config.toml
num_attention_heads = 10
norm = "layernorm"
init_std_up = 0.0249
max_grad_norm = 1.0
decay_fraction = 0.802
decay_shape = "linear"
train_tokens = 542700000
MLP neurons of a small language model. Each row is named by its layer, matrix (up: input weights; down: output weights) and neuron, and shows model dimensions 128-223. Each number is 200 + 20 x the weight over its row's rms, rounded and kept within 0 to 999.
Before each neuron's rows, "fires in" lists the words (lower case) most often at its 100 highest values on Wikipedia text that the model never trained on.

fires in: "where", "that", "believed", "if"
L4.up1027,191,197,229,208,177,191,215,249,199,237,212,193,219,200,202,225,204,222,202,236,186,216,188,170,207,154,191,210,248,211,186,235,203,173,206,223,185,250,174,199,230,198,198,196,186,211,195,200,204,185,170,228,262,217,171,181,220,197,169,204,183,191,207,225,176,249,238,208,178,161,165,201,190,182,171,189,182,188,197,232,236,209,167,200,229,191,221,212,219,174,180,218,238,215,202,213
L4.down1027,191,224,190,224,191,232,233,200,190,216,195,193,211,211,162,163,210,214,209,248,199,186,190,172,184,167,201,220,208,195,185,206,214,206,199,216,196,194,194,195,205,228,193,174,250,166,183,223,182,192,223,191,215,241,164,186,202,201,206,167,209,159,201,202,213,186,201,210,203,182,193,200,227,206,197,206,197,161,199,176,196,211,204,180,189,218,214,198,185,221,216,200,199,213,226,206

fires in: "year", "day", "date", "years", "city", "later"
L5.up894,196,241,153,178,222,232,178,175,221,218,193,205,238,194,209,229,222,192,204,246,225,175,191,205,223,190,185,214,209,205,188,223,219,220,225,232,169,208,233,183,185,204,196,226,188,206,197,214,186,184,171,222,196,169,201,188,232,223,196,209,174,198,230,221,216,188,190,222,196,196,184,217,212,215,168,216,205,207,174,174,175,160,199,175,206,225,172,199,186,193,179,212,192,182,167,199
L5.down894,190,203,187,192,213,216,203,223,193,176,214,196,205,206,180,208,217,207,196,174,182,231,166,179,225,215,170,192,204,196,216,233,192,230,229,180,216,193,209,202,203,210,225,196,228,232,159,220,210,186,203,218,193,220,219,185,204,147,227,231,196,166,210,202,202,185,196,221,225,176,178,208,174,218,203,162,198,216,170,199,209,182,183,187,227,180,218,209,219,218,194,207,200,205,205,199

fires in: "into", "more", "see", "preceded", "cannot", "to"
L5.up474,194,212,193,180,185,265,215,193,212,197,189,188,203,213,222,191,231,179,193,177,189,203,208,202,206,212,179,219,212,203,208,223,170,184,191,188,202,200,180,153,203,177,216,198,214,178,215,211,197,173,179,213,237,178,235,233,191,204,161,192,211,202,220,166,191,195,182,211,178,182,208,210,210,229,204,209,200,210,213,202,177,215,199,181,211,191,191,215,204,197,181,201,198,234,213,180
L5.down474,206,196,216,217,191,195,204,209,215,203,187,203,225,201,166,158,211,206,190,190,206,217,255,177,196,191,211,159,203,186,207,212,164,164,183,220,202,203,194,192,237,211,177,171,219,197,225,202,181,199,211,198,212,196,207,191,189,193,201,177,170,195,164,207,173,196,196,240,216,256,204,201,187,199,190,188,185,196,216,214,201,216,233,194,188,143,225,216,218,231,196,202,197,173,234,202

fires in: "long", "it", "old", "well", "longer"
L4.up497,209,207,193,194,203,197,226,210,174,166,176,213,188,154,253,190,203,175,189,202,141,181,176,190,240,171,157,169,191,180,219,221,179,177,207,209,163,199,202,214,179,221,204,202,179,217,193,200,237,229,192,191,221,186,222,231,227,176,197,220,232,239,192,200,189,202,208,214,219,181,173,181,196,180,217,204,177,223,212,213,202,221,186,196,225,186,221,165,205,189,186,187,181,204,226,157
L4.down497,215,191,191,215,189,217,209,211,206,194,215,185,169,170,229,191,178,190,187,143,216,206,155,187,177,220,170,225,220,217,212,206,168,232,228,199,165,203,208,217,190,185,210,173,196,210,136,206,236,214,177,180,175,186,202,237,242,212,184,215,197,268,197,191,194,184,206,205,223,187,183,165,213,210,192,184,163,237,209,230,187,203,162,209,201,166,179,195,198,200,198,234,192,202,222,188

fires in: "from", "the", "for", "represented", "is", "representative"
L4.up1249,224,168,184,207,181,198,213,212,227,206,206,193,240,202,213,192,219,180,204,204,201,200,192,200,188,185,192,202,194,192,156,213,192,219,230,207,169,192,208,184,221,223,235,212,204,173,187,223,189,204,207,203,219,186,196,182,179,226,189,193,225,197,195,194,217,183,208,183,144,164,201,177,202,212,227,193,209,183,213,214,208,217,201,198,225,221,202,169,230,208,192,169,187,206,169,205
L4.down1249,205,231,191,216,198,182,217,203,199,199,224,247,228,200,215,187,204,160,202,194,176,206,186,195,227,211,225,218,235,218,205,202,179,198,218,194,200,195,202,150,238,204,203,189,218,198,215,176,199,204,222,230,186,204,201,173,161,221,161,190,221,183,227,197,159,172,217,236,190,190,194,188,195,200,182,218,193,238,231,215,195,223,206,194,196,163,202,205,228,222,189,209,209,172,188,207

fires in: "also", "it", "label", "before", "not"
L4.up604,204,208,198,208,214,225,224,229,211,194,192,204,236,183,214,247,196,192,176,246,222,178,194,177,208,168,194,212,220,193,234,219,197,203,181,229,222,208,172,189,231,200,167,202,196,169,220,220,240,212,152,201,208,186,195,231,192,219,188,258,209,233,237,213,189,206,202,201,184,215,214,175,223,208,208,183,189,226,194,191,197,197,199,166,207,198,211,194,202,246,212,206,190,213,203,178
L4.down604,167,189,179,246,180,218,240,193,166,209,189,213,218,203,184,198,212,214,230,197,235,192,213,200,207,189,192,197,219,158,196,196,190,186,229,230,205,166,210,162,202,183,206,210,185,226,174,196,208,218,199,192,195,254,198,203,187,179,216,195,179,210,180,217,187,180,198,264,211,204,220,178,218,215,162,169,198,196,162,181,190,208,182,219,182,217,164,198,199,211,182,179,179,216,187,235

fires in: "around", "than", "another", "about", "either", "one"
L4.up205,192,193,182,209,219,197,196,233,181,218,211,225,178,187,206,201,209,215,198,197,193,223,216,199,174,215,221,203,231,234,207,199,213,195,180,204,161,209,214,183,198,224,194,201,196,216,218,211,231,164,234,199,216,214,157,189,226,246,178,213,188,204,207,199,214,227,203,187,181,201,190,177,211,172,200,218,165,212,196,210,196,161,187,148,199,186,184,182,208,209,199,210,174,218,185,191
L4.down205,175,191,198,173,217,214,217,187,186,223,185,177,211,175,206,179,192,208,191,187,195,206,193,197,170,216,214,178,201,201,209,177,207,186,202,186,211,200,224,206,201,207,216,184,207,216,195,201,206,195,258,220,177,205,181,188,205,213,181,192,181,186,215,214,200,197,188,236,199,164,189,155,226,204,193,214,201,173,208,180,152,223,206,188,200,203,181,209,206,207,197,185,224,270,200,184

fires in: "19", "20", "100", "background", "1900"
L4.up1779,217,214,207,210,177,234,187,190,221,207,201,186,200,176,231,217,176,214,194,217,169,212,187,184,183,174,195,203,190,230,162,220,191,207,214,201,182,207,219,158,187,179,223,201,188,206,226,229,240,186,195,211,239,184,212,181,233,217,196,256,217,222,224,219,174,204,188,214,213,182,190,183,195,177,153,217,161,217,201,190,199,168,211,215,223,234,238,185,225,222,180,163,200,215,178,219
L4.down1779,216,201,161,229,187,216,223,217,212,208,192,226,212,210,187,181,200,201,206,183,188,223,195,175,161,230,210,207,200,200,178,182,239,187,170,216,230,170,198,169,191,167,207,202,198,202,191,201,211,211,222,184,239,181,198,168,189,178,175,195,228,199,216,167,184,207,203,206,178,179,197,209,216,210,175,194,203,194,193,208,185,211,167,180,193,241,201,197,217,215,201,209,199,239,250,201

fires in: "career", "time", "history", "year", "years"
L5.up1291,183,200,187,199,215,215,244,185,184,263,187,220,186,209,172,206,211,194,209,196,226,215,180,196,183,175,200,222,222,156,225,212,203,195,232,221,186,193,207,195,198,195,171,215,211,213,205,194,196,234,156,205,256,175,219,169,219,188,196,197,203,213,213,217,187,213,196,202,218,213,202,203,215,246,210,189,197,206,169,205,171,197,201,190,235,169,215,174,218,165,169,200,148,203,190,216
L5.down1291,170,199,225,218,189,200,203,210,201,210,175,207,165,179,207,208,221,222,210,208,244,197,200,156,224,179,199,177,207,181,247,214,192,223,219,210,179,180,225,208,196,166,217,155,215,224,260,139,211,217,212,193,199,211,198,187,192,157,174,193,186,169,164,214,188,213,200,212,222,208,212,190,197,229,188,202,187,189,158,191,181,181,231,199,201,161,180,236,211,233,203,199,223,170,203,196

fires in: "19", "20", "2020", "2019"
L5.up1133,233,250,194,180,151,235,204,197,186,209,185,159,200,201,178,174,205,190,219,184,197,209,205,195,187,199,181,235,212,215,184,211,199,219,198,215,190,208,157,179,180,191,199,199,187,181,215,245,201,163,175,200,223,166,219,164,216,193,179,203,246,238,234,188,178,184,194,212,209,186,178,189,196,255,213,189,181,216,205,208,219,206,202,174,211,218,216,221,221,230,198,168,208,211,189,207
L5.down1133,199,216,190,227,210,181,230,215,203,211,154,222,192,229,198,154,210,222,220,179,191,222,197,163,211,193,222,215,166,193,215,236,220,199,171,245,218,222,192,197,206,214,191,172,170,145,207,201,238,198,226,161,189,181,221,188,223,162,203,182,238,194,217,150,210,192,149,220,191,192,221,191,207,179,181,227,186,233,201,234,203,203,211,205,169,216,201,211,217,204,204,218,211,209,220,178

fires in: "it", "not", "well", "you", "one"
L5.up1685,219,195,200,187,192,239,220,211,181,228,212,184,189,163,208,246,196,163,183,224,191,184,213,221,227,181,216,217,213,182,184,192,185,189,211,242,192,232,178,190,201,238,204,204,188,201,212,204,230,209,192,224,202,177,191,205,225,185,193,218,195,213,211,193,205,224,204,215,183,184,207,154,222,212,195,198,190,182,203,163,198,234,192,203,220,215,203,195,192,216,168,227,166,214,217,159
L5.down1685,189,208,223,201,208,225,185,217,211,210,214,182,183,170,228,198,195,165,233,158,197,212,168,181,182,207,195,227,179,193,233,204,182,215,237,216,195,197,167,224,203,207,206,199,171,222,177,222,209,211,209,184,163,198,216,233,204,195,232,182,178,225,185,198,191,212,222,198,154,234,213,189,180,211,176,149,214,183,174,228,186,179,160,214,192,209,177,189,181,195,197,215,188,205,185,183

fires in: "that", "where"
L13.up127,167,228,205,195,196,187,246,218,170,223,205,171,214,204,234,240,178,222,180,235,178,233,188,207,187,203,238,180,195,218,200,210,217,182,208,243,164,256,210,164,213,181,228,198,185,227,222,210,236,189,213,197,182,218,188,197,197,200,185,210,194,181,193,203,200,226,172,213,172,181,162,187,186,202,193,174,183,198,196,185,235,216,198,181,214,218,213,184,201,215,213,186,206,226,224,230
L13.down127,206,185,214,238,171,205,181,217,178,209,218,161,225,182,210,185,199,179,204,157,205,170,208,210,243,192,196,240,189,217,203,213,221,245,206,204,210,186,148,183,204,231,185,187,217,196,176,196,201,205,217,170,233,218,216,178,194,194,193,163,206,220,232,221,195,173,217,198,249,213,189,184,166,199,208,199,224,213,193,218,188,200,214,216,182,188,217,205,215,217,173,202,198,227,228,160

fires in: "a", "only", "than", "about", "over"
L13.up69,162,211,206,188,202,195,218,202,191,184,182,171,225,179,205,204,200,174,196,217,186,193,188,194,175,205,213,186,209,246,222,202,199,204,180,168,192,227,204,194,229,220,201,200,202,186,235,199,178,161,212,221,183,195,206,210,189,188,200,212,218,172,204,194,215,205,178,211,193,197,191,161,200,209,197,200,201,164,177,178,180,179,196,151,210,172,176,216,191,199,215,195,191,224,150,186
L13.down69,198,231,200,194,206,205,160,198,215,236,236,214,198,189,216,210,210,192,174,212,176,197,181,174,186,197,216,187,201,217,210,195,198,158,203,180,176,210,189,188,210,199,218,184,191,212,247,176,210,187,225,192,242,195,159,192,205,197,190,196,190,198,176,198,203,211,207,228,203,191,191,209,198,180,240,210,218,178,203,208,186,191,217,174,206,194,176,176,178,227,204,200,221,202,193,212

fires in: "would", "will", "cannot", "see", "not"
L5.up1634,160,236,239,193,187,220,232,202,219,212,185,183,219,210,186,232,198,203,131,222,185,179,218,187,187,199,211,201,225,203,203,215,176,158,168,196,217,176,175,186,221,187,229,200,188,181,191,220,231,186,189,253,190,226,188,212,209,206,167,236,180,211,205,204,207,230,183,231,202,172,202,199,176,226,231,225,194,162,215,204,189,201,233,187,230,212,196,201,211,189,179,159,201,201,195,170
L5.down1634,222,225,179,246,185,200,192,209,224,189,186,225,167,215,195,184,181,219,233,220,185,193,182,188,198,198,193,172,185,241,223,148,219,194,224,156,214,161,208,184,224,184,212,165,153,199,217,243,192,218,189,243,178,217,204,173,167,176,203,198,208,189,198,176,165,211,196,215,229,243,219,214,194,220,184,209,203,191,203,163,146,192,191,171,201,180,202,207,211,230,206,215,225,190,203,239

fires in: "the", "you", "it", "house", "your"
L4.up433,172,176,246,192,189,237,179,223,147,177,181,165,176,186,230,207,201,151,227,184,195,209,200,230,174,189,234,193,204,196,230,189,207,180,206,188,209,200,229,217,180,223,208,203,210,221,181,190,204,198,214,186,232,166,187,201,197,214,200,203,231,205,209,203,222,199,201,177,213,215,233,178,226,220,247,191,168,158,182,178,220,225,226,191,199,225,191,161,159,189,167,204,196,192,200,185
L4.down433,206,169,203,224,202,213,179,154,228,187,203,171,200,172,219,186,187,188,218,179,193,210,228,204,189,220,211,206,192,211,207,193,209,227,207,169,216,192,184,211,195,212,229,201,177,219,175,199,196,196,220,190,182,232,206,183,198,218,197,188,172,216,170,224,209,218,198,248,211,173,231,183,167,200,186,188,194,192,222,181,148,213,197,192,154,187,157,153,185,208,152,199,188,172,174,184